Weights of a small transformer language model.
Size: 20 layers, width 256, 4 heads of 64 (2 for keys and values), MLP 1024 SwiGLU, vocabulary 32768.
Architecture: RMSNorm before each block, rotary positions, no biases in attention or MLP, untied embeddings.
Training: a variant of Muon for these matrices, 9528 steps.
MLP neurons of a small language model. Each row is named by its layer, matrix (gate and up: input weights) and neuron, and shows model dimensions 0-255. Each number is 500 + 50 x the weight over its row's rms, rounded and kept within 0 to 999. Numbers have three digits each. A neuron's up and down rows have the sign that makes its largest values positive.
After each neuron's rows, "fires on" lists the tokens most often at its 100 highest values on Wikipedia text that the model never trained on. A number after a token or word is its count.

L9.gate443:523525521521557531558483501366402552549461395504610495436551574564481440463410454522604501470527458515505445512529542406469484568518514530434361525497528523597434511510479434583489531503396537470472525476451463527488422530450494526431503452426538464481513460450562475572479542504469589481502542505525518514528510532417548511504531524495469561467502518461614513471572505471369493547527548593424534540473592593501526437540441534523466462517507486437450500477450424502540534481565535483427453523535498465569538505513506483475416461519499529498550562491489515611492352492534460332492514497490493506554509531480494593490578485470434451574544442560516518464573477371431556459529437446498532492500537461447542574465433501583548539522517505527455525501539487524516485424610448
L9.up443:510498493434583499544540421370546514497442456460539570567438441460521444495512552493552550545374510530482558566462538447463574500539515467462510520557437506548506588569527502574466452440488459449547497489554493402565488542453429485443524520480461543450510461533535571464509552431533440479476513475380491540564452468382552375485535502470497426549485480576585516550425467456537521410414494491462552556510547511420478450498535500472384479493506548543492455547420569518521445596465459533520492334504468447475516601464474577473537574500485498545449521539498502478460526489472395400502517458358483501497493533471600474457504514463589489492443566483502520449449487523476534504428501426435462523549575415457463573448465486526502419485572559526470423472560473432487477506465528
fires on: "8" 23, "6" 16, "5" 10, "4" 8, "9" 7, "7" 6

L9.gate1002:500562528532502438451485501555513454515396601480533493530399469498476511606444513526527485514470438553427498522489514463446476509559548489526523595541483572529319521529515613501501468494437430457456552559484516520529439465537500450436531555579535496463540564406488557394493481433485454446579534555502440457486495517525534462523492448430461471559520497553525548531503552513548556454481497386485467492517491568582515398500484467563527505468478538496511528496484478597466529650523386428493462535450458612565496536447475528391533436461439530484514450448482555522559511546509380469516500456467448519448472398406474507471445449490445466456527569410555468561507426530501464560447414446585480414432482452388511564490553396513419521501483453512534485509546495520527543474483524
L9.up1002:482451553419505559481413482504504493383566515489426441478459476585442480486389459589560533510488549495495521517413511499483471525555486577509517466448514481464526518403498581490484536574517524480467439427417474579534575451578574449644431511468488504482550497470473525491437443469546512533485446548454508479467537456430535507416484447559431551515533526534477444459541517592443491487496518486568481486485461433494505516495465515491552527444544550633497467452414505518573497437505443467393580517430551479409502509499426481513555457556465564432392561474573443454422506537578460569503493434528497598413495462439432589488638562555489492489457514563478481498531497545566402471506430512511539463433449454439519391488546463484530410481434534526531573459524526468594497438533454
fires on: " " 27, "ob" 14, " |" 8, " Title" 6, " with" 4

L3.gate510:519503482430438494490518514488589525497525385489498420537481469589411496476517501481583520546539493440411477610528487444558291571485387501442514523463525406477426546501478537511548453469535536514481495584434506492596498459481482533531512536493504518476526528509474491552490452486469404619471573507525448516502510515500458489563412581476528520476533470506536541520492434559491550490499469504525468521383421609514470467487615506510444459546511540473540538467481483565534533557575479580556472490391509440455564540432512469471508556511433418558518532523522388494479547599552523477495481493463556469447392521568526482545558551531424507491472544528411518483497486462502521515478488510528364528454579488586505585509537557431574428497535501568434611557463421530491495520518600
L3.up510:625540525482595449509497481437538512463533451503602451527436387498377498502511432511474489433477516518500465542443577488553438497542423449548525478573526485476478620486530469538512539516523474607512487560463503414469512466455546457537477520532484508539564520426515449536533417491498507480471558481453605556513508505486448518538481532431555611481479558550588477510493454588540517482530469502572489479502476579423390446470505576509556504514475539542449669471638542552435564485532491490550512499596564484467470520511527495533456472541506513594517464473485526424447581519562588473494451446576565502392477466418512442466547528506503406466403489491481529483501506456466528474445473511473501514600517530562545496470592584447463518480565472532570533538543362426558542572454551
fires on: "-" 70, "|" 5, "–" 4, "board" 4

L7.gate938:513488374439546551506435469488627455399432492429506445531545374386517444484479549484590469520483528615569494604497530530500472507454537519409522540478524441526443527482530485589471485544491524509545533533516469459528446446406567505552489489518543552382495381412528443473498428410490553466535485583481534564547424480457498497455549495459485566446496459476501538488548489470449457474525526535518523498552444487612466503559477473522448524443511405551508556511535467519514460532505530458525541537440412586490390527482455561540509600424493554506527426408608383494462447542500455496540416477491520508490431527494543458503536552427485536551433550559549485526436470418475471583532512517491531547520511415458497523485540542472459491499447532511492551398379436504598454528569504
L7.up938:504552412478511381435494468525590498521557465614440488477471457378427494488488466480566550495462413516498530437515531523417414452476466573430514456537499400476567567511482390523351498517462492503536551544526494390540579449458550457476578514500422532437534488502434405488493511477519479526473540461475540547495417522389435464571483496492530539498481612440509501538490553493473521507536504477468490558502497611567547426477478525495500488616394512463517493594543613582514472428547529499564505538468494498502532550498543560493489552473491444444540482510589527450507462508396585443596498461590516486483493475460433498473627484551420532563518511489513478457569492544466452580454509553443531507507538504445529590562497542451494589560512467545437554486511410468520583506538520
fires on: "-" 93, "0" 4

L5.gate690:427534505454385496575487516530460490501508504510462574498560456542470498572450553545542441505422467470583502525514496499464485536530481536468537546483446444592460446540494521529548465543472483487481509508499470363590506366591467436547564466570481492505448513459501565572495421509454441500469556513500554526477465448480539535493458472538475515539531509511589418509494423502516569562553467500449462527465516506502430480449457455551564528466665506438513580479577505580447528450548516451580490325416469499410490436530512459486502474444447552498485469511399403429395495414580435463513420510465550533507468538489427543564458521530435482451453456512570456496570535506480599521428442528588562501477493456583452481558466504408513588533399538501547509449506491403545551466554517
L5.up690:414502501455467551518500529527567507508433481453531566484427461522525463552501518446484593432514460468507515400504557526422563504446510531409518402523468548550534452538681417463493521470503455469470541523451533494522569520449450429526574568507472544409625510523447414432452526491486436504510488395617488567515515508491504591469467526534487463477374580530567440598466517516511456549523607509521439554541507431562562478563502484378583495478550514444515521526641564492438461436484465502489474492500528442435571483419475423546516475554457507417510520546554514494566535518490518595463543511539573463446487511523497542586509518469501514466537563549476568522534531526510574473584448519492488580481489483471396558442502544529521514475532497513566617541374465517521536500548464
fires on: "-" 35, " -" 27, "1" 8, " " 6, "p" 6, "2" 4

L12.gate672:441476565508452442471590471510612544588488464445491561544433423438494523492474510530497531483514528543498551537529491442386371510454424491517423478432475530440552491552563510436497558494532471459551553570443495519496561454494424446485435620619539536491463542472546413459549485502454522510500474432488645532463570473528488490514501469495516481579531508455500535452508553496528544495550455549439513591459519475449554516572563428534484441468408521494539468552482528539483510487540617515529469550448615503534446509527459426477424470525484553498438514552450357430444434447445492547496555489495459524633392532514566544393472494464509498465613496509505486521484477445463433513498556563488593575506487452515462405407496515474525486585499499494533467556524490360497490460565513
L12.up672:416504440490436461423518437514472445517506576402503492477493569514565534506427484599496475469499512571553441584554528516524584547540507520399532467569494578509474540611451549479458482483525478444536563624463532515438557517540486507524498490452535540476505560505502549559447469509506513522444579518350490515463381472497477544445546496514602406514491536418501547482491490431463516503557574506399435531544553492526436481519493427425417496432478560570532466532473548503478544562558506477420573469512504489558435513555437568458520518429412491536598544482479457559441568568580445480556512538545509502453497493473514487475474511583537517534409562582577477544602441537532445396572603553513528483475492481599488524461488429456512460368463390527458493497499471451515462513567516
fires on: " National" 17, "s" 12, " Central" 10, " State" 5, "'" 4, " to" 4

L9.gate332:533457515488441448459450597485475414497541421449519488519422491438473520478474490484481535548502537434525545461553427555430518505459442476559554485484394511561456513425487520630534498454483533595550592506476467558499480428502531550485393395448551540526527466444520443481467624522469568420440461543535431445490554484618441494494544509515540551497435537451483503521465436495510497369450517537489525442556487408521420515571550441559528528483451522494527546602493514560475435490527616552438430475475530441488632554510444504621453515585455546530534411505515483491500412447548558484429481464453603497468559447522459582504479528468548457556492585532510565554416606466479441495483486455517484459518480390508428489363463465490524459489487469527515473538461480526520514462494526
L9.up332:495493517578376470591473499442584496443597473413430558531469484461471423472522610501464536455503545463482523456457520548446581526551507495610520504539485496547407524411493445522634538532563528538528593491440426522484483514482544553492559483548565546502527476464492481466512622599519543436572469500525491464553472433522540415546582545547453471555535503505526496437505531437539433473462515597505483543506518535481458582498478495556576573510435517497482481553562481498461478578550496472549459524441549423478544505407453502519487451543557495581545477474480428470444560457434573524538514448491527494423602484505500519408494553505567451464507555445502514589514553504390510541438497439533373458491594412453473442535485538517561497432610607552520515433501577585501488530495445
fires on: "1" 18, "4" 17, "5" 11, "s" 10, "8" 9, "0" 6

L9.gate471:404563504551534611524443494534470617570510481431494592506565467451431489475569570436520472573439562520585521518521500545441507491503476483401470540452420537479467534495593568519465565519542455508566558559490458566524473531482500465485481471512530612539515490500595459526459572474557466520530534568545533549547573516391526435529584496421540477451526445476520511523550464536481577522543462567426557531580533450528506446501516513485516507460492564502522483514520512623489512423509539534569514494473525508559480466535385420539423516483520435508477433535552318484600476537548562495535457442429403555535459508530505464545443470571547438484374585497469434504490490424539514446452458561515516529442547475511490480480639479439479495450480513552530480604480451486571488420563474
L9.up471:546564557480464474540452499472510528527476431483500567602529568505528487507402555408436461547379539458554545413480504464510468536437456513376481484533386504536487562488642609473470522540534514534570465604527436576374400557492459514511467456534525571492558411453474440434421467465550581447535509453426480500521513471467489584406442435507488458522522490438544567496533543496510535593478445475520550584464519582461484479479531461519462601454494586476492528506496519516480516480492512416487515503502411468541454525529458515488499594521522498524447490495559519461578499481509476477491496569481408475502470414536535467525523431463585549519514551507433394429505469496613430448470522568539513549503404463490472439499532452521492484465414445594496458577440439468427415480429565
fires on: "s" 15, "0" 12, " " 11, "5" 10, " Team" 7, "'" 7

L14.gate949:535545449467524514414566473543518549482421540579444486475453417469496514597495532582521540489556493568447493532425576504547544469401552543583407517404483552448503618510571573505592572445485510580444532658452482501464453481598464572469480437509429413430471544484487536516552452514547523453448526499519551465446466401525465425468423526511473508418459531532544467540545508456494536460566499545498457484453563573476506481546435534497565499605491437481427617494541488547535503550518535431515482548477506516523488418483471521475597473535455461503467546561499567545509583432581485515549551489476485483592480480586506529489419461398513501466494457463530475470424564504439412480524488482490504443523589404562492484471530429478499476444510618430545463578540556549440443503553549
L14.up949:499498530536433575602502541507533517456558471366532524501446530447477497523494463524513524470424635498602446460551466525584522560504478529536575560374532492577534530466467624537584459460575441515488558475522459569491487501425437548480575560576555564493543477477402478524446472526499496522532449500540489522526548461418491442446550496492471537582496497533483401549452637420509422413545460467493431526585557497503546490540519528456474421535538509455563477562476399495477576461520539446480512574472503467492459545551400447510560412428480505390391462441667441450490498509564463477495629521541442468509494485457437457522521519487513480531513542477438536479460529486527503456501538473473485508536610453493445438530517524475412438506468482513423517543572545463505545498533537
fires on: " " 32, "2" 12, "-" 11, "1" 9, " |" 5, " the" 4

L14.gate208:517513606511515549461434479533446538469497503442516481437474439524513569476502502466469489469523533596521407523387470474515525574550476582389562564524491393547445518613547480467487547545536455518488446510463498438507476415450563523532437450531541435516486472516438528489483467550472457440512420557476521551467504475427447462517523439502421570484523438418483457459455488458493498452527535588467522535478487567523393508492389509523495486491471492411458564509536492599434500551461400542525509512466534432497489461455584532537412465558474461479568532534531510394565545560426550484561471534430570351550398531483478582455516488436475495448437525497569607519412544556434536538497570470526512458532412472433474511572410539448515629521574435574506533537437497578543507458514485
L14.up208:438482549453450474499501421602499539482589603482409497432486444511467475398395443566541490476524510552554503513515479549555490499432514491400536425568449364527496500495456518480401467492542482557466409487560497513506514423499590510475465481527545465506515516495581560447442458419467452528572525527575448529606472455430486540506531470444402558558538601475465470438528495493450516608469480495416499499566508396493552537468533516448484531550523467425466644501475431425432501489468533566458458514484477515434493556520449458457493518487474498421411478512431576569576475398575503537468454489393480538518533549469476561469520526472499395502494577470401471541489464569499482438460449427520535436459458431538435463559555487512456484512518523565408479486474465480482600407533501
fires on: " as" 34, " where" 12, " up" 9, "-" 9, " how" 6, " Cal" 4

L7.gate216:452489425458546504463476474488578523396493580446477456587530533530491457511503467515651453620500526440456491447529457482500449534516509446558476578504440605595478523493531553555502532498422518483393573472556490456507509633363594494506478520483484549510522474440472405466401509649480513569466459550471529584503468493528559453518575472439521520496481499560513594479459498531391503519528572578480509399501477522512533518605456456526529500563430482502593470547502434482544392537418491467519558473571508518552479479493510448541362480582437510527477512416483492472525497499492444488386498432485532468455547537519408531432490502452485384470534545534482466527467432438468454533520522521509518485452435451546558515434531493437527431524458454546406500467515494525476545507466422
L7.up216:477484435529475614500366548474524490454478429520558475508498503427421608583489597515448456466475448579421475558400543482502511443586476520585475537506471506513436436421479451525510499539435584535517555522526503492500506544539490509536533576456522397586457574479588572466457526599530498490546417496465551570576433510550476587583583391503495468463466505501592500457458484579469478493484580464537631431462534473454456549502480478572479593475558558550531512518589540438538497488535474461575489454436517414464470459511474547564538500545535469556522538557477558477528466534473530433528479538416505443555583490485500401449474487515514614546561445400534475510502497487487474516429432485440486476501408544493422488495508458408478534404509553482527471497448519582538487558435554
fires on: "1" 17, "8" 17, "0" 12, "4" 12, "3" 7

L5.gate771:518569475456506547532519522499605542502498464444519560477486504484454478444533502549502529436437458442533529601473482514443580543533460468478448508543513430452550445515569538461499508601597435503525478560455513467608494521477528459565501508565555500473581502475567536416520511365510543473540509470431550404498488427545524486482454417517328414408456433436530521521471493479520476439515536566477526509490420550526416505409530429509443446464567497502477551542491448556547485531556522547527488498567478513508424559500553571535495462576446507567491542488502446465562383462534460449483476507520488336474536583502519495481554462527657499466509477491518479601507450508525533544560389517461507454477523536480444476470565611634499502458496513507450485591516452556519488533389426
L5.up771:494518563532550496445490528495504492437499531477512599522443483562469519494535543532559393527513448482494502617575499533423563482516559445544509458537442484553481490540498462553443487569552464513589452502491546524596505454574436498455484510407498400551455494506439472423566476586569414479481462569465448456500652452466451507509449491468454552549435492554521538480495465575396426520533455516510492556507502484546471479455514439557508546495581466517506568565464562484458437497502538527552491481443480552547492478381525574572534491616438557469470548505551399530576476443538486455414477524449538508521583517408567603491511419568477521513427480438419459452361526490541489569510433544459419472488423529464431536465546433435463447514497566446513444483559470424513473518456627
fires on: "c" 34, " Cr" 7, "\n" 6, " McC" 5, "ic" 5

L2.gate815:491493489348504497490562509516564512579556386553557548533525472543557503574512476573547588627461495439556474474521443577529552487597476510487583571469477515579512447464509534506480511437469470527513525475483576576454499493512453479513469543429490458544489550551500566507572442616399529492559501448463426481485564514489456399532456529476436394490549378534472446525557518518514518460559471442512553577474482550439484496520503507417492495466455482521497509493458478542586479418535462477544515481524426415535530506497469447509457482501521541482551509551449419425491396498513432505497585534462431481576484564454495509517437468443511498453583536425447479546476541530541463461460459545539571624466585397420363418461477528396518458525523575457523537560442535486548405522450444
L2.up815:457473503357514493505592511514419495592506430581598560562550525499525528562494443602546551581475477419593465482510506601527491466520517573474536483504449516597521404492482510513459479443451527476543516473451538597512509530501404499509453549464492481478430558533552598531585442479405503414485493479517465455467503486484477411474440509422496426451558422494480405508542479481470492513539490500509537555497423563537445540480491490470551465413482508492528505505549526520597493397554525463620472388540471437499483533467468471558471465485474518466468474556450426509434460422525458508540585493525416462564462538493500557524446451471463463466508423455415489630488520522563529495455457552551536606540510537409368389486504521495554512480496544480526569520407554537574436485414451
fires on: " graph" 26, "0" 25, " took" 4, "ve" 4

L12.gate528:587489466516472416511512553574432500537546470482517513507504529472395479574441472432494578511525497461466538552590560586448513541486426558522586507547420461489475468391604530479511584626556535462437580490504534508541532471408552496515532466528492542406522458501532510502491432453456398532419504492469451462396503580461478537537504425513574513473487518543554516507551556473536549490625500467601404508438452513499481439465589539505476439430546515488558532563511495556526528412568446451501462581515536529451518494496517498561429471449487441554506525447536495455463452375467515566496510453437468496453539500515490547432479469473390543448466574493540534548483397432457487529497558498530519560521529433478473423553520555540632501372527545473577544451452524388438481499540431
L12.up528:470438522494429435442462459524531501463484411596553515479445559486536588555432478458538524514609458527468551532474568406528564489437547431486510394576455454493480488538525520457499531521498488556557486492515570527275520520482538440502568557584425496441502531533516492510570563509522399480422436548506493491469495467522493397541463496573497563479554462533442434496547555495539524601463530466567532478541564510464473606472477492528544483519507496500511464381482604581419540514507431522444480384447476522492552478529502429565515561487519473452479540509556469549483508450459538584532440437466398452566419497628423433509451441462438488529504534446494508546569526462492464497525544527515573524472501447520539532522553455487511515395470535473609515514645493459511526444480508
fires on: " and" 63, "," 11, " km" 5, ":" 5

L7.gate936:516594462383460554491509571524530557513532526491582401448498503536400465492481503376441454489568391524508481497452536481546548602516524450501513469582506568460515491490500459539515523490565514554456405504473492450543484543535457470596476465489523472432474495468498510493495390469555547457494465531515526530541451481571464527416497398526484567476587549532552514488527505563485513429464446480480560514425495490458434467564415601471478464482461503530473515493578549402606617551513540526568531419396578540491573451482480415466563502461451414554460437497478497575526477427484531560538547600576545440424446538569433516443436432430460558450536466461436432534540520430469552523585489389417470429516466514534434528482510445552537471500499503467549532545512485519498393586526490
L7.up936:449507490487498469482466427399623548531549565524515466489586462437473489538579591438555508444549434527470416567530506497525471507453479477606453586409466550517523490468473431549514400438519423540482493528507437457428540475490522562439533502521471466504612371482558444579590499492527434457574542530495524396456514428466532516430484550515442509522535513517416387477376463464492474494556511419523435428474594409497484530552524536512394507456576491587509479529454532480487500501521420433527427570595524454556424423460488465542542425535467427546548566484415524505433487550516458386457508498485456458520506494547404434451495476468487460482512501533446547457426557484487414510436471501607532469430538454520483497500492525468434453534495547495484440526427484521502551477526419
fires on: "-" 49, " " 14, "\n" 10, "ist" 4

L2.gate794:486575536634420497490431526500510471475497537519568488476498462588483530513451541485569468468504584585479445474511485570507465447494450485440450511417494451475513619474395501504535636548550494512458505525377506593459568517563476544449444571428439510515555451553547443408421473445504505540517458555519520531458428495543454484459408537447571521409479628520452561536480540546441529546444593561420414521526513487467564506554464442465512524506530500496458510426490562509433503542440467554482399471618518496527502487465543496457500494530497562495507528540511383439475525508424452439536503575476494482508516600451552391471499435507492467595502409517462547555511577522537467517429504588440551510496494542479455511550419551449507510508551513352448579437450469487459536509480553
L2.up794:511454559498481519498477495500555543514433506504452502555450512518507569531342511493561536506446483419556524606498502412472458474537563531545464502496430538451363499552446501528523483429489457437408463480555493594526488500497491480516595505542469547518537527572537525398557579445566570534470535574596491523439449489432432428532506558436531497542479578513503525540528545523497485607418556527497426483438495515542491508453519475470482463427548486538395445386574460510534405444475540560522504556506499456643535505436474545444553483579619443651476461446491438498541529529393538607485454492515437539513489535470593440457460464507479548490545515518438487423490459489538478523452449440483462488509498542466508550449554438428467536508511457415576489493443428541513615519489519
fires on: " Sh" 25, "Sh" 16, "sh" 13, " sh" 10, " Sal" 8, " Fat" 8

L9.gate265:514493492482508464479548542401538434539467478402432539502448563539489592600445479393535537520532538424479442509461456445423528514492386586508498510511494411556533495558490583557489468479518476444529493518575498522413491507453542537377519489525559498475479532452502509491493482503479425573443612462512449532437534497473384506533441364515471496455538482482492605498550518464610501521477506478394444485469513517519448486518494479412551412494565551576559536595501542516452524462470535474489443502488503552455446535420414534497438579521512491475470490596430518504598473460511497484435444450462424509492480501470457439540470548586395460509568503515565537534513548494403502481532506582567499475509607507542416582552569515402544519480511392493457471565506402512416568594499474
L9.up265:514388475470445494433604495545511458488492530608486464540508464499478496524468467457477468543588459537491470522459467562566506514448409496562501482528548442540575551476557483439461514504501494464451522549535478470536413472406584511586482538601473440462474547590535669549486536509422595502489471473502533450440491486557569584580414430564505446560493546538466473554497539464541555467532452446502443503518511433503416504481499437461501446504515504410438429511560511507537502481505541484495442432470442488433455438474479559522469552564450553479385422626520438588486521560467485515452404457537473488564452528496528518571548525573432543640524445476476482550520481508450556500525486515608513449459540499457572541541498446333433416401498531527470537459493543513523570497461488
fires on: ":" 32, "'," 31, "," 11, " |" 10, ".)," 4

L12.gate356:550414568477453556465421477483545470454523498521592442614507533627441544482486532465460414386505528438378465504437533498496525503558440502477530408503494547455448522523459548558511506473539592418494453482483528534513510456551490431402441511537486497570537535445472559473486503464509531521467502476479487448595497485551426521490434457417405447419391535517527504447466528414428516560422539404522487408530519511512481415439490440580473452456574537487410492561510475494498567512405546589528628515535531480508400461460452537555433415562467489501440470563494493492653422520498520490525497476520560429479548550565557541484562530594477560463467490492569527511477528553476465480448451446454458386499480520509397565548461454487539482492466524564500540490534560546454458520501468
L12.up356:514560521507456442532466421495541408451409530422568565468521511476474493374577558550543493537510507491496541453580433428570541442486375382469458491574527502562512509490599571512429533518479484436463477513458480547518473440476592450459456549507432547555498473449476539499485543494514438490514538531447506413583599518496542498568526433411520423524541534549333536493370483553527522478497526515436371455539483558552446532490508536462508567484535575509569450490496475553419545557521513413461530549488433532452507439495452508422516492480497516524522492436445536464445493408557429525501547528548526420440531440498454535535523531533476602579462407554533590503476537599516530529524475528454539471511440552447511521526491501516503436534564623458497420413484429487477443496557480
fires on: "o" 25, "c" 21, "C" 11

L9.gate957:459509485488544478490561435495468459484486593363595483469444498459474515469608490501492481535538549462517592425542484484551578495564443611441497463496455379514484437510388523504509524507463564405430416469575475446547430559404469520510551452475496550414478477484534459555531532434490488561488520514524504481473463460457444435478521474512492488523484372472524555534552475574447515523512528526501482476524502392501403570545466558529544491579441598422512466442471457469478581464609493568562537472506501560547514541488542648527496530481487539457496520410447475486365579470527503461521466477433562480554500441431501442560526468603470514543553520567490458615530539481494478509582536376412505546443499507534370506541526458524508554444504489508563437475563510501568474507489520
L9.up957:465528398479499486519463599483460449505463605469528535478436499552482528421556504360559515545449596405505561430541675440470594463518420498449522441499571442531499523440509500477548515442459499416449506495551489595598512558445482427505534504493488564470527415476452482568500536436440501449542519471465459503519478516447436495491521528495455422525584442454519572546462545519467539503597465459561527496486479431522466452497455625468535510558440593470532571494479511537529596456473575503521436556421490469520487570444433506538504551411558494489524559397532541487449495511553543465538524475515498475496466467501395487576524477489500497553500540550517442509520601490442439495559580488413498557466656599500478479497455498451491463489539402455472536473594486500572496448427535
fires on: " as" 47, " |" 17, " of" 7, " about" 5

L9.gate645:440539474456503531464518461461375573595456499429566496587570509613414531452525508488502555565461472508390528436530467495502536419473505510496560502551441496515587478516445519521493440527553587382523472429539564506489548455434528475507513599408444498487434428483477456480513493475509523475487530486469472575558466525540458431549433491485420432401462495565549511626524500457484491507463489499570513552440490464475424524466471590501481509583414478542461618483518509551469535417521506488588557442494428480468424505470398515531443531487480481467512541454537461482506451495492519457540502544474461525523462489541394449592518480529522584485613549387385471590492562569472466446518565542471616521465523482443452490480531503504443443470535393512567442487489523511582561384505455
L9.up645:421501521538456486542495456516397561596455569458534508524534550570423490485439514394526517553480537474453518418537583494494527423528460493464555468495551481461567490493506509610469454489471581421415412460462478508542506549414482482514418493556476562483454476438521498478498474381433524516485450531489466577589554539494538450480452522422444362435478417516458467538629456500440478481506464486597560544477491491507472559475419544552580473516528534527306622487511535513469559455526589445529550455560489494487478520530449559486489534451478411453515507451462554507565446500496483566507485561538498437497458483473405514592482497494485572501538597416538388607477520565523473546515494520547543487464555431484487501538508473472501461483532431489495465458510513545529471359414461
fires on: " as" 62, " |" 7, "0" 4

L3.gate776:473578507493463560445454497556543486503469490384446560405400428443452446545427469424547478498586475509472448520462463545479407457571485444455506494483466458504514514453561514508476525538501416536437510578414440527614482468511554468642496445557418509499567467500494429400485543437412514493461567563542536497583493456490436507405428451482436533388524504462517461506562498514443508478423500472511445482429474574460454471434553515617491537466570451535561543470574447531495486490496472490481560450502504534523515598449544502470552492424574571552584523496537401339520542397461499519551491481543470511498452494454533529465516507442520467453490522538493575570467490499498570533559541447481483459519578458522391592552586508489505483479547557522489504526538435582540611501483448
L3.up776:595551543459590438465594521528539551537477565492450552548353455482459499488491492486533563493583455445443461466507478469549475425559477456513567519509510483500447475480542541539467526575484490469531475574491453525500550423559555468564465456563454579508532475570463478547483564433504539475449540494509479498490485451576486440625586493461518593488455528437486400538535518570457512497466558460452432414553393461584452535552600535466498462591541475569583617526568519580473530475466609520435486406411523446537549478438538489470460482457453595496504473557489445424509480483518498526467453516528496571446542542494578460566487573484497489545464647515434536547539534573546577516529373527491468494522493537554454463524440514497531504481566545489571552449521429563583594482472505
fires on: "-" 84, "_" 4

L7.gate706:450576468447428558535480524556504532443588469504610601451534582509567503484527495475503517477487407496567510494579539485466489531520365501456521539481456419511478533550462513509458478445466424530490454499472513508548425497417493474450462486586492532559454517480574559568456514550487519507509505506446528520540586478553535553498567546431479503444550495472557538581607498543471563500525528600458553497515586495401435474534473490517496510490606377435513513445556542458422422519575473451596472644410432546470546502527453543471524481522556508496377484459570491616487464505561469440529503436490415466517426537426476518493439430500469455522509508513511466558516522424527469450528481598610487504402593509562526489490449435517554483492504513544398615465511513573512575512484426
L7.up706:485527525490490490508510422401585478537591529517535454468458517442560414460441492479550467575491510484454389528507559519576471552467485533485558473620457436523449531503531487564543466444485527536473427509507545467486535455497540574360493426498491381404501440449462475556476514462514483476513531497548435388424502472491529473577475488450417503562427543512496496541559428501479514481589403511518519471506485448412607418456465490544460464549517447518430618529567489437524408494504526572480449576424438410591459551543517570493532491485545489438469523481465457498434461496498454438558501492577461461492453622482529489498443453368495567539534565536418581518500458477527444451421448577534477575474558452518538485361476488542505548565511536484488545452524409517539445476526487
fires on: " " 42, " is" 9, " as" 6, "5" 5, " was" 5, "7" 5

L14.gate376:448499517524459559516497482577428453507515375471529494492481506424529493601507421463472439490538545518499507512506495529553547534436499480501524363501442535486451499525571549546413523509563516508486466514525514509586508574485473539472466459486494578439472475513547530447538494510378421556411522458566507436443458569551446568539525411468609499579413494473493560524581630479573436444477510524499529458485474456516460458479566438473443514499513534378509551509521621468576540465478380494612434522446453540474463519449481562483611511519551513484435528458549514474585535474443494492551537549519347403532526457503464590584481448526481510517513505473473457480416381401480613553478544460486556522476488525487508463558545485474581479448546468531517447557535485489424403539491520
L14.up376:428450409437528529411451614548447552501505465555489482534551418502539463480581583439557528460525521524564510540466508474591533513491514547523552503527432504449432557467544453460559419525572481449513510455603499520470519516551455531535526509429521485441518524473506425525576481511492520471503448521652506492500473482398504487492592446514421486554476549589566400501572573506681530511483484488509459444477495576534459546507517534458481450476439465471412478487467507460532480490439468504500583545448509507487450535554517419397603487494507481521549580547567464523547545452569504494546517488516585546545553459473452510607563443525458421444538532554538453504523501478420594528370572490546473534377457529549518433454542520542484544463483451380492603548471478544476496440469446
fires on: " and" 19, " New" 13, "," 12, " −" 10, " to" 7, " x" 5

L7.gate256:545465521408464567584537361494584518582539483548523555515464463443520427581633531584513413503511567477522561446544497430474539563550430468522493512371463569521499512482503549628507532442520518475430475543477536572483475464455446424577516464501484510491534500510527449518442475594547454534575533412623422560492410422549483509521535457524485547633515464506528440532566528484472480538416520497381451464457542544406455586502519489439407488535489542486547486450459503521501521507522527440516524503479423472542460506527501490436486470538489609519535492499515384405455469606477472482448562471447499488505438494577416511490465509494546438453498544480446509503406521464456396497455549531528497487546565422457447530457507522541615478535475542549532509485428528490398551489529482
L7.up256:559525501477573473556496452423567420571570451440500393505575518391460426593498593544469506519517497530444524457456555500509481548498437501480467538522416507559535490456552447582446499450454523535508417477479466523540538550505583439447500483505459469512555403451545476541521505472582442522542411428553519574531500514559458557542495523443475543556456559525490487543393551438488474548573456550441461416456511499461536468463542461572522503571417493445493464542491477538577471410519515511549465387499496423465577516502540573477437425465415495571464454564464511592454592613547467443434540482544458489479425551581449580449449582496448528457517523509600551495492538503628501538476457502467462546478510397555462447448517526527565559499470432530391517514539443428521537525519424
fires on: " " 37, "-" 26, " came" 6, " was" 6, " is" 6, " were" 4

L14.gate34:523516413509522572508544565480543513534608488512498440525461511471407514519518499461537605555491526581530396444538538457456517504535424623423512541473529504400480520524484554568471545486416548450545623515417442467453498442575502502468439537445446447589501444507536543514540458507503441504551545473553524475435550543532559417552462556494549488586437604517485602442434593523551345428367585493524467468482458527491434511491503494496576467523438448467511431577541537479553541452508442444506372497474419503516555442499465591486475554498537464542537513429532478558530554534433531495463595537499521441506497436482453434513430485511497471506530555492526475503542592470524492523392553516580425496499561493424540519590448456486468480479518538438547484539536540574474503407486520
L14.up34:474532535530418475529511505477461481447440559501495453529486557495529528556479564496488571543519478559539481480467493408530514499479507492474516543484520566369463504528470575500453539389552550504502499559530597495476509489600524443473549513529436447579513509539488465482623422465581550510582428518509459511578559476440466569574508466544478405475502676455529484510484426471427474483509591496505380456576512522480467515498434475504531478487428446459462484490576618518536494543509564503433504541448412399565518546467518488481470493571541528472538448507475414567431519507558399578474530505482541619534558464434463511522457550513591605435500609424498452523446510457578528470487496460462482551455520509420519587455492487463466480550510572502650421524432489451425449527471541
fires on: " Gr" 27, " sh" 9, " Dr" 9, " sl" 5, " ple" 4, " Sh" 4